config = dict(
    rope_fraction=1.0,
    extras=['capped logits'],
    init_std_down=0.00502,
    max_grad_norm=1.0,
)
MLP neurons of a small language model. Each row is named by its layer, matrix (gate and up: input weights) and neuron, and shows model dimensions 32-159. Each number is 128 + 32 x the weight over its row's rms, rounded and kept within 0 to 255. A neuron's up and down rows have the sign that makes its largest values positive.
After each neuron's rows, "fires on" lists the tokens most often at its 100 highest values on Wikipedia text that the model never trained on; "fires after" lists the tokens most often just before its 100 highest values on Wikipedia text that the model never trained on.

L6.gate186 [135 146 115  99 125 126 114 138  96 103 137 153  93 105 157 135 149 158 165 132 141 128 125 155 124 122 117 158 161 157  89  85 138 138 106  84 146 109  93  93  86 110 216 164 115 145  57 133 100 126 135 136 173 117 156  84 128 144 124 149 146 139 134 131 125 149 134 113 103 147 119  95 145  42 155 192 153 186 159 127 129 138 142 170  33 143 176  42 141 173  85 120 135 116 109 181 161 108 183 152 126 105 130 202 124  49 154 111 156 147 151  95 167 132 167  72  65 113 168  91 125 126 155 104 170 127 131 100]
L6.up186 [103 105 101 137 122 177  92 153 113 121 210  96 140  46 112 142 133 166 119  66 143 121 131 198  37 109 125 139 110 122 142 151 126 189  75 157 165 161 131 109 148 123 137 139 137 104  80 173  43  89 119 155 143 102 133  93 148 147 130 131 113 143 160 106 183  23 122 157  76 147 129 162 171 135 110 162 159 174 143 117  80 128 162 187  97 138 111 105 108 141 136 133 127 131 166 165 160 115 137 140  90 123  90 141 120  91  94 144 103 108  80 132 103 116 136 136 135  71 169 108 103  98 136 171 126 118 114 102]
fires on: "2", "7", " Syria", "5"
fires after: " ", " the", " a", "4"

L6.gate272 [122  77 147 148 126 213 120 126 142  73 190 106  98 136 168 179 129 149 106 128 138 150  90 115  98 117 171 126 137 165 116 119 121 117 129 122 172 135 113 159 120 113 126 179 142 134 104 132  49 114 132 151 160 109 153 177 152 127  67 102 168  99 162 167 171 144  89 127 122 126 139 162 155 131 133 131  90 119 100  58 111 164  96 107 120 101 164 144  98 146 124 150 148  94 155 116 158  90  99 169  69  78 142 126 140 140 150  90 102 117 114  97  68 156 134  83 104 106 128  19  75 168 129 122 136  92 134  66]
L6.up272 [ 64 149 122 163 106 101 128  81  42 192 186 115 176 154 154 198 134 137 128  86  90 123 105 145 162 155 158 147 122 101 107 115 128 153  96 162 117 153 127 126 104 149 104 128 139 159 138 169 161  91 207 112 117 106 162 127  66 187 147 133 174 100 135 122 129 118 133  79 167 167 135  94 166 162 172 126 112 147 192 145 122 141 162 132  99 116 119 124  96 120 161 158 132  67 129 111 147 111 112 171 170  59 166 117  92 112 187 200  98 128 116  81 124 102 138  78 127 136 193 161 115 151 148 136 147 157  66 125]
fires on: "6", "5", "4", "3", "7", "8"
fires after: "6", "5", "7", "9", "4"

L8.gate298 [114 145 162 118 164 106 156 169 168 127 176 193 116 137 122  77  78  87  81  95 124  90 147 152 153 126 106  92 175  99 142 162 144 176 149 156 132 165 142 146 103 149 162 119 123 115  84 115 135 174  77 198 118  69 199 140  95  75 132 176 150 140  71 161  73 112  96 149 134 141 180 138 123 111  96  94 110 173 107 128 136  55 139 101 125  99 134 118 113 188  90 144  89 151 129 144  83 119 166  94 146  92 118 226 158 143 106 150 118  72 144 149 155  97 160 112 147 111  83 157 155  89 156 152 117 117 137 112]
L8.up298 [167 142 159 114 127 142 135 126  94 129 111 124 140  96 103 160  95 153 121 138 155 197 173  64 126 137 163  82  96 168 124 158  96 105 192 141 133 190 113 113 123 171 118 149 196 133  99 165 137  99 163 133 134 140 155 118  95 112 123 142 117  74 100 176 119 117 159 143 117 119 158  73 152  73 163 108 136 160 143 108 150 164  73 152 104 116 174 157 144 127 160 156 142 174 161  43  98  92  83 134 196 124 158 108 143 159 165 170  99 125 171 112 150  78 134 138  84 109 130 194 133 123 153 115 122  91 106 227]
fires on: "1", " came", "3"
fires after: " ", "\n", " (", " Re", " was"

L2.gate47 [123  93 104  88 114  66 155 167 157 153 123 152 106 142  86 131 143  73 147 145  79 152 153 118  93 133 121 113 113  80 170 132  64 155 157  90 156 147 155 135 174  90  89 137 133 109 105  88  88 170 105 133 126 156 134 130  84  96 154 187 173 170  90 109 120  94 158 106  78 111 143 208 144 146 133 133 155 123  83 129 172 103  68 130  78 139 105  65 106  97  83 146 102 119 144 179 124 136 171  66 133 151  87 125  95 128 122  83 150 128 117 170 136  88 146 109 118 119 135 131 222  96 148 159 108  88 160 127]
L2.up47 [120 118 175  91 112 114 160 134 104 167 146 123  86 139 108 161 124 127 126 103  74 134 106 131 127 125 192 104 111  95 103 109  51  93 136 139 102 173  95 105 151 128 136 129 128 107 156 156  68 149 140 156 160 129 102 155 144 172 181 155  84 146 125  99 125 152 122 103  44 100 210 138 150 161 140 143 112 126  89 135 167 100 122 146 111 114 149 104  90 137 117 118  45 106 179 205 100 123 155 106 118 166  55  71  94  98 120  77 139 148 144 227 147 111 175 126  95 146 174 109 140 151 159 198 164 132 166 139]
fires on: "D", "B", "O", "L", "W"
fires after: "\n", " \"", " (", "==", "==="

L2.gate23 [101 170 142 134  65 169 146  96 144 149 153 194 152 109 161 119 163 103 106 216 131 139 116  86 124 129  91  93 166 110  99  91  58 121 171 121 147 122 137  92 120  92 114  88 133 110 133 113 146 136 120 127 146 141 112 107 165 118 150 145 133 100  92 109 131 124 129  76 101 139 106 140  85  95 192 112 109 154 147 128 125 156 129 140 118 131 159 137  93 174 158  87 150 145 114 165 114 108 130 178 130 117 132  65 192 165 113 156  56 196 118 149  52 110 123 104 175 111 116 108  93 165 204  93 145 116 152  90]
L2.up23 [155 160 113  95 133 197 164 155 103 151  73 144  82 152 114 147 154 137 158 141  91 179 100 129 115 129 126 173 188  77 137 103  75  94 140 150 158 159 144 109 112 134 109 151 133 139 116 163 122 127 164  99 150 106 143 116 191 164  94  86 195  98  59  52  84 176 149 120 138 122 136 119 155 176 148 137 106 116 133  77 153 150 139 135 151 132 118 134 165 156 169 116 137 132 177 199 168  99 118  82 152 169  88  94 171 127 123 146 102 123  98 150  89  68 151 123 151 100 112 137  69 121 130 181 168 109 151 173]
fires on: "1", "hu", " She", "qui", "we"
fires after: ".", " ", "1", "0", "ac", "2"

L5.gate316 [ 94  62 140 181 118  66 124 148  76 121 173 133  76 110 118 122  92 155 139 127 165 142 156 106 142 125 103 119 128 114 109 151 126 155 144 106 162  66  60 117 105 129 141 144 110 164 120 105 114 125 163 155 139 119 158 148  75 110 111 117 124 122 115  73 138 158 103 137 132 115 124 173 132  96 121  26 178 132 155 130 132  80 123 104 113 109 103  60  97 167 123  74  97 141  78  55 126 118 143 142 117 142 154 100 117 140 166 146  95  66  93 177 160 166 223 193 153  98 194 138 153  71 129 143 166 127  87 152]
L5.up316 [142 142 132 103 186 180 171 106 109 133 108 108 170  80 144 134 125 146 129 131 100 168 114  88 137 169  92 169  93 171  84 110 155 129 122 130 113 151 135 169 165  86 199 183 146 180 134 145 104 143 148 124 189  89 120  95  73 163 166 122 153 147 138  69 152 154 148 107  96 143  91 124 111  95 121  74 165 135 185 129 138  82  87  85 184 126 154 120  95 138 106 145 155 107 101  64 123 165 118 108  85 130 104 136  60 172 109 194 110 139 146 122  87 116 164 118 112  74 145  97 106 135 163 130 104 100  93 165]
fires on: "0", "1", "7", "8", "ach"
fires after: "8", "3", "4", "6", "7", "ł"

L6.gate100 [103 172 115 175 134 119  93 119 114 101  84 113 136 147 119  72 103 142 124 153  92  81 140 112 108 148 131 134 138 171 130 119 111 126 142  96 140 141 166 113 182 198 150  91  92 181 132 149 191 109 126 126 167 125 149  85 134  89 132 159  97 108 124 166 132 213 145 132  91 145 116 145   0 160 131  83 103  77  83 178 178 104 149 102 108 111 113 100  98 168 106 200  91 167 108 139  97 164 167 116 151 143 134 183 132 130 116 138 134 154 148 131 155 143  94 108 128 119 116 170 139  93 133 107 123 127 162  91]
L6.up100 [ 95 120 104 121 134 147 152 110  89 180 105 100 142 151  94 126 114 124  84  80 101 137 152 114 131  89 117 157 162  99 109  70 114 125 132 107 133 107 179 157 164  86 144 156 112 164  99 153 137 136 127 112 113 124 120  93 115 143 166  48 151  80  79 105 130 137 106  82 135 127 165 145 152 127 132 154 123  87 131 128  93 167 184 101 111 205 211 142 158 199 125  97 178 122 126 130 141  81  86 117 125 137 159 195  69 133 147 139 149 126 133 132  91 133  56  94 215 124 118 168 108  87  85  94 148 125 136 127]
fires on: "0", "5", ":", "in", "4", "8"
fires after: "0", "9", "3", "8", " H"

L8.gate133 [139  62 103 108  96 141  70 123 197 189 142 160 162 122 109  36  78 137 145 128 139 108 169 140 112 125 127 123 197 111  98 134 126  91 167 115 166  95  96 148 127  85 102 151 112 130 108  76 143 117  92 125 156 117 103 115  95 100 138  89 172 182 168 112  77  90  96 136 106  97 144 148 104 152  77  70 106  95 125 154 113 165 103 143 148 128  71 113 130 179 141 134 131 191 132 102  85 133 124 180 130  99 146  90  77  99 183 111 112 118 117 115 134 136 146 117 135 156 163  52 166 119 122 111 101 131  78  92]
L8.up133 [143 147  67  41  69 116 107 130 176 108 125 138 101 126 105 138 140 114 150 146 135 124  45 148 125 168 159 154 131 107 196 126 144 151 125 127 126 137 149  91 121 164  94 168 125 106 179 136 101 154 114 134 156  95 142 125  81 117 120 152 101 188 120 156 151 119 111 104  99  65 127 150  73 152 138 109  71 122 118 162 152 161  63 133 120 146 155 154 123 149 101 171 176 144  40 168  78 111 129  88 130  92 180 105 104  99 115  97 168  97 104 114 126  92 118 129 132  62 144 132 162  90 135 147 114 139 133 100]
fires on: "===", "==", "====", "-", " =="
fires after: "\n"

L2.gate184 [163  99  86 157 133 160 193  82  60 127 117 160 100 165 119 148 155 142 125 160 104 158  90  66 138 210 130 114 144 115 120 131 151 102 144  91 142 146 123 158 169 173 180  63 137 115 176 101  68 116 129  83  85 110 164 155  77 132 113 142 122  80 103 112 168  74 146 104 103 142  82 116 156 176 168 143 141 119 162 132 119 169 112 110 143 134 136 100  99 167 118  92 111  88 145  62 134 142  98 113 137 118 151 144  44 171 161 170 156 117 113 110 120  91 105  81 145 141  76  91 129  91 142 127 108 116 152 199]
L2.up184 [ 78 131 130 144  87 115 134 101 137 107  98  77 102 126 127 172 122 161 150  71 135 141 142 109 110 127 129 103 187 104 143 152 137 128 129 142 162  76 122 141 126 110 136 145  95 170 154 201  92  56 122 106 158 102 127 160  97 156 148 127 176 115 193  45 201 112 128 198 123 113 143 141 128 137 155 125 168  55 125 162 124  88 182 146 131 142 124 178 146 137 159 108 125  83 183 154 175 208 114 118 145  96 128 123 145 131  78 124 141 136 120  86  95 145 131 155  92  88 130 199 121 102  75 155 114 126 147 119]
fires on: "8", "ly", "ul", "is"
fires after: "1", "9", "3", "7"

L5.gate166 [ 92 118  99  55 140 143 110 145 119 112 137  82  93  76 133 158  97 139  82 111 161 131 101 113 174 130 147 119 181 128 144 133 105 120  73 128  68 182 120 108  78 129 133 169 107 109 122 197 128  62 113  99 172 163 154 104 171 119 109  77 150 130 104 148 128 188 103 109 131 194 125 173  97 129 118 142 152 107 146 136  95 102 142  44 104 165 140  93 120 119  85  83 117 110 120 135 129 108 170 108 150 150 155 116 168  96 188 117 125 152  89 121 141 118 192 164 151 109 183 134 155  70  95 160 156  59 171 119]
L5.up166 [105 143 116 102 185  83 143 145 181 167 139 126 121 120 196 152 139 128 100 155 173 112 179  94 118 137  41 124 147  98 172 120 125 124 133 147 153 148 120 196 107 131 182 129 164 160 141 174 125  98 135 156 153 111 145 161 137 117 121 123 103 127 159 141 129 113 108 125 129 139 124 163 127 199 110 156 151 135  74 147 135 115  90 122 166 110  86 156 119 119 134 196 157 111  92 151 111 146  99  88 117 177 175 159 185 159 209 108 123 166 115 112 136 116 111 129  89  47 161 113 144  69 125 175 118  91 149 100]
fires on: ";", ");"
fires after: " D", " H", " —", "6", " A", " W"

L9.gate194 [148 118 105  83 103 137  65 123 181 144  92 153 165 114 106 115 124 130 149 164 137  99 140 135 113  99  89 137 100 136 127 147 126  84 112 160 143 107 110 118 132 123 214 164 157 139 176  98  86 115  90 114 114 136  74 150 149 128 158 142 127 118 116  74 126  86 117 166 124 136 180 207  83 136  56 142 102 126 162 166 120 156 125  96 125 135 112 156 184 140 110 109 143 142  93 130 109 170 136 135 186 157  82 133 144 160 137  68 126 198 110 162 129 147 181  95 112 162 151 121 206 158 159 121  93 140  71 106]
L9.up194 [179 152 179 117 150 156 107 167  84 147  98 189 180  95 123 130 208 142 160 134 124  78 143  86 144 123 155 184 133  73 173 123 102 155 130 144 150 110 171 159 168 122 141 154 116  97 167 156 109  99  92  72 132 136  74  83 172 192 141 145 106 116  90 131 109 131 170 137  94 105 147 149 139 163 118 103 169  80 123 118 180 101 156 102 160 110 121 137 118  70 105 131 135 137  86 162 120 139 116  87 153 124 148  93 138 116 151 100  75 122  76 114 129 122 154 133 118 118 114 113 171  88 223 134 176 120 148 180]
fires on: "\n", " |", " at", "===", ";", " ("
fires after: "\n", " ", " Stadium", "s"

L2.gate237 [101 158 170 152  56 137 153 142 176  72 137  89  79 117  86 112 158  87 122 138 114  96 105 114  94 116 166  78 112 124 144 157  61  68 128 123 108  94 114 126 154 151 155  61 100  79 133 176 131 148 150 121 104 125 143 150 112 113 137  94 133 136 170 126 119 117  95 198 152  86 105 162 107 138 139  91 133 101 163 134  99 147 110 103 156 128 142 123 190 146 164 104 168  92 108 138  71 106 110 177  86 110  54 113 106 156 123 205 144 148 109 129 153 119 125  49  84 139  77 118 107 196 117 109 137 138 184  88]
L2.up237 [ 99 171 175 131 135 183 174 116 136 110 137 105 112 107 163 143 148 133 120  69 120 159  89  79 124 188 175 136 148 169 119 213 104 119 180 105 123 114 124 154 172 181 176 123 145 152 154 141  98 124 189 140 121  84 176 114 150 161 109  75 146 113 164 149  86 106 193 188  96  63 101 162 210 102 125 104 137  93 145 153 111 149 107 119 143 143 152 117 131 109 152 127 143  98 162 169 140 108  67 147 101 112 123 111 149 195 134 208 140 116 111 125 128  70 143 127  91 116 129 102  97 143  66 152 153  72 167 130]
fires on: "7"
fires after: "1", ".", " ", "9", "ix"

L8.gate105 [135  73 119 144 164 127 113  98 121 119 178 122  46  91 139 163 152 158  50 136 177 153 133 100 113  83  78 146 107 168 178 164 139 102 118 134 125 141 105 184  79  89 106 116 144 126 139 100 141 100 116 146 157 149  91  93 118 131 128 108 110 181 108 130 156 142  95 133 147 150 162 113 146  97 106 136 124 103  84 137  91 131  64  90  83 141 123 132  71 144 193 128 132  85 165  92 134 117 146 106  98 125 106 186 108 159 184 195 161  87 112 122 154 134 143 151  89 112 142 110 208  99 131  45 132 135 108  83]
L8.up105 [140 173  83 118 127 163 136 120 175  31 132 100 118  73 128 179 152 101  86 150 104 133 124 138 122  87  88 102 128 124  55 109 200 110 133  93  94 130 179 154 151 158 153 189 142 192 100 115 165 202 106 126 189 106 105 119 128 143 135 159 104  46 120 144 114 157 142  90 175 148 117 154 160  62 124 135 209 132 111 114  85 126 142 146 137 106 165 179  87 106 173 112  96  89 118 128 171 140 116 138  79 107 114 146 144 152 138 155 115 153 159 112 125 126 116 124 142 123 103 163  98 146 176 174 175 121 121  82]
fires on: "6", "8", "5", "7", "9", "."
fires after: "6", "0", "2", "8", "3", "9"

L2.gate295 [101 134 130 125 169 160 204 119 110 145 119 139  95 110 189 151 104 164 138 110 108 176 141  81 145 116 120 156 161 111 160 138 102  97 149 151 114 134 127 158 135 184 172 103 159 181 143 127  95 134 167  79  74  81 133 130 102 153 125 157  99 136 138 163 141 112 158 135 109 104  84 146 179 107  69  71 110 110 187 129 111 137  90 158  84 194 147 150 113 131 189 136  78 172 170 131 109 137  36 145  91 137 131 110 142 187 150 142 109 125 179 114 156  73 127 159 122  72 141  99 131  81  92 153 113  77 133 142]
L2.up295 [127 100 146 179 169 181  99  94 118 136 111 180 149 140 152 118 120  97 170 130 104 159  69 112 175 169  66 181  85  99 127  95 194 154 148 116 167 113 118 127 123 107 144 145 164 138  39 131 102 127 155 194 148  60 127 120 101 143 149 132 169 125 170 117 134  94 109 152 129 148 125 177 112 109  79 122 108 154 129  89 125 100 112 133 130 140 129 147 144 127  93  66  78 167 100 123 191 175 133 161 123 171 110 127  83 119 134 145 178  90 127  98  81 150 113 144 173 113 119 141 150 127 139 134 197 100 128 142]
fires on: "–"
fires after: "3", "4", "9", "5", "8", "2"

L2.gate191 [ 83 118 137 105 163 142 154 124 141 172 128 104 123 103 181 147 115 184 101  89  84 193 145  71 142 115 147 134 186 142 174 145 125 122 157 141 121 102  82 123 144 204  95 155 186 158 155 134 114 122 169  73 123 142 156 142  87 148 103  88 155  90 112 108 105 112 171 102 141 111 129 121 162 101  92 115  89  91 177 124 138 115  82 129  84 186 137 117 111 126 164 138 152 197 194 118 146 125  90  92 109 146 193  80 168 162 149 159 110 155 135 105 109  85 155 119 121  96 159 147 133 127  50 172 133  49 160 176]
L2.up191 [151 180  88 161 173 123 148 108 149 100 117 142 147  85 130 133 102  98 124 147 145 170 101 140 126 186 170 170 104 169  94 120 142 113 141 120 130 170  92 157 174 157 125 192 165 162 143 178 129 129 118 121 151  85 136 123 198 170  57  84 127 166 192 145 142 127 158 118 172 125 128 156 115 198  68 105 153 159 101  70 134 162 118 149 157 111 187 166 162 181 100 181 112  77 108 112 119 101 122 129 135 119 153 100 135 175 114 182 131 145 127 105  94  94 107 150 126 154 139 102  83 216 137 133 131 137 162 171]
fires on: " A", ";"
fires after: " W", ";", " D", " |", "ia"

L2.gate115 [154 148  78  81  99 147 132 133 142 131 109 193  89 189 150 140  86 147 110 153 142  61 104 137 137 110 149 140 138 121 134 130 136 143  68 155 113 106 202 125 101  62 125  58 121  87 112 174 107  79  76 166 140 133  87 146 102 138 158 117 118 180 122 108  72 100 105 136 104 160 183 159 110  76 141 166 143 116  74 171 178 140 147 122 150 168  76  90 164 102 142 150 120 123 119 171 122 177 171 133 151 158 130 166 133 124 144 146 159 144  50 139 175 151 142 111 130 190  81 127 134 151 135 112 127 185 118 119]
L2.up115 [119 133 150 166 118 105 118 184 142 143 132 115 140 106  97 116  53 163  94  74 132 147 117 114 147 162  98 116 136 159 101 118 180  99 135  93 139 102 167 135  96 117 117 142 162 111 104 119  85  55 109 152 122 155  94 166 136 122 145 174 135 173 125 182 129  97  97 150 122 108 180 127 137 140  98  82 148 124 128 109 134 143  98  92  89 113 160  87 127  74 124  82 126 106 152 114 135 150 125 130 111 125  74 183  91  90 148 176  68  29  72  60 143 149 107 117  39 114 101  48 134  60 147 177  61 125 101 190]
fires on: "9", "W", "M", "F", "8", "1"
fires after: "\n", " ", " ("

L9.gate165 [116 109 127 152 111 193 124  91  60 146 116 125 117 154 123 113 150 163  95  77  39 201 167  72 132 115 123  98  88 131 124 137 146 135 128 132 200 155 124 164 147  61  58 125 117 120 108 135 101 117 157  71 162 145 122  97  94  85 163  82 157 128 159 111 127 124 141 134 128 169 147 124  91 122 153  89  91 136 139 134 188  91  93 134  83 117 135  57 110 171 185  54 145 130 173 110 104  89 149 130  97 126 198 173 112 153 162 121 140 116  96  90 149 143 120 115  68  97 171 143 118  61 163 159 118 129 117 103]
L9.up165 [ 70 146 119 139 149 157 145  89 113 131  67 119 124 132 178 100  87 136 148  89  89 128 175 133 123 152 140 161 123 163 112  29 135  78 138 115 154 143 156 135 174 158 165 143 129 139 115 106 166 154 129 121 146 119 121 146 109 140 121 110 116 117  72 151 106 100 194 145  95 104 153  76 111 141 122 148 115 129 124 187 156 196 119 132  81  56 148  85  78 161 154 116 128  86 146 143 113 100 133 182 154 119 159 117 149 137 191  75 111 122 130 128 183 126  68 179 114 143  91 122 114 115 136 129 103 144  91  49]
fires on: "0", "5", "8", "6", "3"
fires after: "0", "8", "4", "2", "5", "3"

L5.gate281 [132 133 106 115  88 141 152  69  92 153 207  35  55 114 122 129 165 205 133 100 152 173  92 112 161 147 133 151  96 195  95 111 195 108 118 136  95 122  72 122 110 124 115 101 120 129 175  97 129  98 111 128 119 130 129 107 104 129  67 144 133 134 132 155 117 124 134 136 151 135 101 112 148 138 155 109 143  77 157 121  94  78 141 112 168  91 121 141  93 128 132 112  81 126 139  25 183 141 103 150  84 165 147  92  87 157 165 125 142  84 133  85 141 155 135 133 125 142 112 108 110 139  96 151 168 106 101 100]
L5.up281 [120 101 121 119 102 163 113 117 110 138 116 129 132 141 185 150 187 149 122 129 137 112 139 113 117  97 155  95 153 199 119 115 175 149 172 122 116  81 114 118 116 134 118  87 121 118 129  88 197 132 129 168 130 107  76 198 154 178 105 126 167 158 112 132 136 143  77 121  81 117 170 121 106  67 109  90 123  64 127 137 153 191 131 136 125 171  93 115 132  75 111 143 113 149  82 125 198 200 153 159 146 208 116 115 130 121 108  88 153  99 115 129 124 136  93  64  53 126 153 167 146 171 135 117 146 112 169 127]
fires on: "8", "9", "7"
fires after: "0", "5", "4", "8", "7"

L2.gate70 [121 166  98 143  67  99 107  63  95 172 125 120 134 162 143 131 172 163 148 171 123 133 114 146 100  71 191 136  64 141  92 112 107 135 110  99 134 193 157  69 128 165 106  88  78 108 161 107 127 153 152 167 156 145 111 111  68 141 170  87 125 134 132 143 137 137 115 135 152 138 143 114 140 130 161 149 179 148  26 136  76  92  63 133 195 115  89  93 161  82 128 113  95 115  95 136 131 101 131 145  65 151 133 170 139 112 171 111 151  93 107 144 158 186 132 132 182 116  77 117  87 105  91  98 184 155 140 116]
L2.up70 [138 115  65 121 127 127 118  74 105 162 160 166 150  64 209 139 160 150  88 141 111 148  94  77  95 122 173 151 139 162 103 148 125 158  86  69 164 181  80 124 104 143 131 107  70 115 167  72 109 128 170 130 156 139 196 127 115 203 108  81  99 133 110 134 125 109 125 129 187 152 138 113 135 133 143  75 118 171 168 109  95 130 155 153 152 122 124 133 112  97  99 160 101 121 117 109  89 121 101 109  94 121 143 153 105 142 155 149 175 111  94 167  85 124 190 191 184 134 104  99  23  86  38 119 120 132 101 143]
fires on: "2", "5", "6", " mi", "ic", "erial"
fires after: "1", "9", "8"

L9.gate82 [123 154  97 168  70 108  93 101 151 109  60 100 123  99 113 123 108 155 128  91 110 152  84  93 154 170 104 110 107 116 111 129 137 121 170 117  84 133 151  89 141 111 105 147 176 116 181 155 191 158 157 139 146 145  92 110 138 132 169 126  75 107 153 105 116 139 124  67 128 153 160 168  72  79 103 134 124 110 144 172 124 131  73 137  74 155 124 130 149 128 133 129 107 114 152 101 166 143 124 176 153 162 130 159 132  99 147 166  51 188 132 157 140 158 158 162 123 132  96 181 169  41 125 159 159  81  73 125]
L9.up82 [126 136  71 105 162 119 127  79 181 123  65 148 152 134 129 167  99 141 146  78 147 121 101 120 161 126 100  87 155 153 103 133 144  82 216  65 132 154 134 132 124 112 174 100 130 188 143 117 153 119 138 120 114 136  84 144 100 195 118 132 107 159 116 156 188 121 118 159 100 123  97 174 155 143 170 163 130  80 175  86  67 104 122 138  77 126 134 121 153  51 118 102 150 127 120 187 142 113 129 161 136 157 169 155 157 111 116 140  49  74  81 123 123 111 133  87 137 163 206 113 135 147 123 130 123 168  78 119]
fires on: "8", "1", "5", "9", "0", "6"
fires after: "2", "3"

L2.gate246 [125 118 137 128 197 115 184 124  98 163 103 107 118 120 152 114 152 131 153  47  66 180 126  52 158 159 133 136 179 125 155 202 117 107 129 125 133 121 163 164 144 154 114 161 201 157 125  70  97 175 171  81 121 103 145 118  91 157 100 161 117 140  96 121  70 126 192  95 135  72 121 174 189 117  91 171 100 121 166  96 153 133 117 166 140 172 172 140 113 128 126 127  85 115 116 134 105 100  78  68 135 146 165 105 149 163 114 130 123  98 127 110 115  82 158 131  47 132 167 127 107 109 130 155 109  62 146 174]
L2.up246 [163 159 142 176  93 137 138 134 102 132 185 161  94 134 103  75 143 127 125 136 110 121 150  75  97 151 119 101  91 194 134 131 131 115 134 144 139 181 125 126 155 178  75 106  78  84 151 126 196  57 119 104 102 126 148 154 137 151 141  65 137 177 141 111 120 108 108 160 138  90 111 165 147 140 118 151  46 116 204 156 140 132 107 113 133 120 164 130 137 127  86 116  78 151  96  90 158 125 131 113 115 124 193 120 134 100 136 111 134  90 150 155 164 143 119  79  73 160 125 182 165 169 145 114 150 140 255 121]
fires on: "7", "6"
fires after: "0", "1", "4", "2", "9", "5"

L9.gate102 [157  93 141 147 111 170  67 125 113 163 123 135 174 158 171 145  80 125  85 174 177 156 125 176  98 161 139  70 143  82  80 139 138 135 104 128  89 137  57 131 141 100 160 103 174 129 102  94 157 109 181 114 112 143 139  87 138 155 171 108  96  90 108  72 129  79  74 112 176 181 146 146 117  74 168 158 160  95  50 144 144 150 125 174  73 105 141 164 122 100 142  83 138 101  97  97 137 144 113 151 148 118  95 161 177 105 176 136 175 167  56 146 183 134 154 132  95 110 152 107 147 114 162 126 106 152 101  94]
L9.up102 [168 114 128 121 125 160 109 148 132 167 140  91 187 155 156 136 133 111 108 166 175  81 112 176 133 113  92 167  99 135 126 122 119 152  99 120 144 103 160 137 177 126 126 118 109 161 100 158 136 107 129 139 107  88 146  34 163  98 179 160 122 112 154 162 140 107 115  94 159 108  79 106 119 130  91 163 152 144 119 180 172 168 180 167 125 175 140 138 115 103  80 158  95 149 138 130 166 158  77 155 165 131 105 128  97 131 106 146 102 151 107 125 150 125 105 127 133 181 191 116 113 167 169 179 133 153 127 151]
fires on: "3", "7", "4", "6", "8", "5"
fires after: " ", "2", "1"

L6.gate117 [134  99 131 116  85 144 142 160  49 126 124 161 106 157  96 152 116  92  46  70  89 100 121 129 136 133 129  80 127 169 120 139 145 145 195  67 182 137 123 106 116 102 142 122 118 142  76 116 149 145 128 156 101 121 106 179 138 133  63 105 118 139 147  93 111 103 119 158 164 135 123 112 119 134 153  92  53 129 110 196 151 119  78 121  99 191 121 103 166  76  96 137 135 168  98 117 105 148 175 173 128 142 106 162 172  99 139 172 137 110  95 110 126 149 131 150  57 189 122 133 107 122 141 180 117 216 161 164]
L6.up117 [141 111 133  93 120 103 115  57  75 112 129 113 152 145 140 136  81 164  94 108 145 140 169  91 146  66 152 115 103 120 175 140 123 130 138 205 138 115  98 172 178 216 114 144 129 182 139 155  93 109 158 146 129 136 132 182  96 140  89 144 167 136 175  62 126  84 166 182 136  95 136  60 147 118  66 158 153 156 105  96 129 133  99 129 121 110 141 128 138 152 148 133 115 124 145 141 156 156 148 152 173 166 220 111 178 162 112 176 125 133 113 102 107 100  85  92 136  57 120  94 155 118  61 146 173  93  97 178]
fires on: "9", "8"
fires after: "9", "1", "7", "8"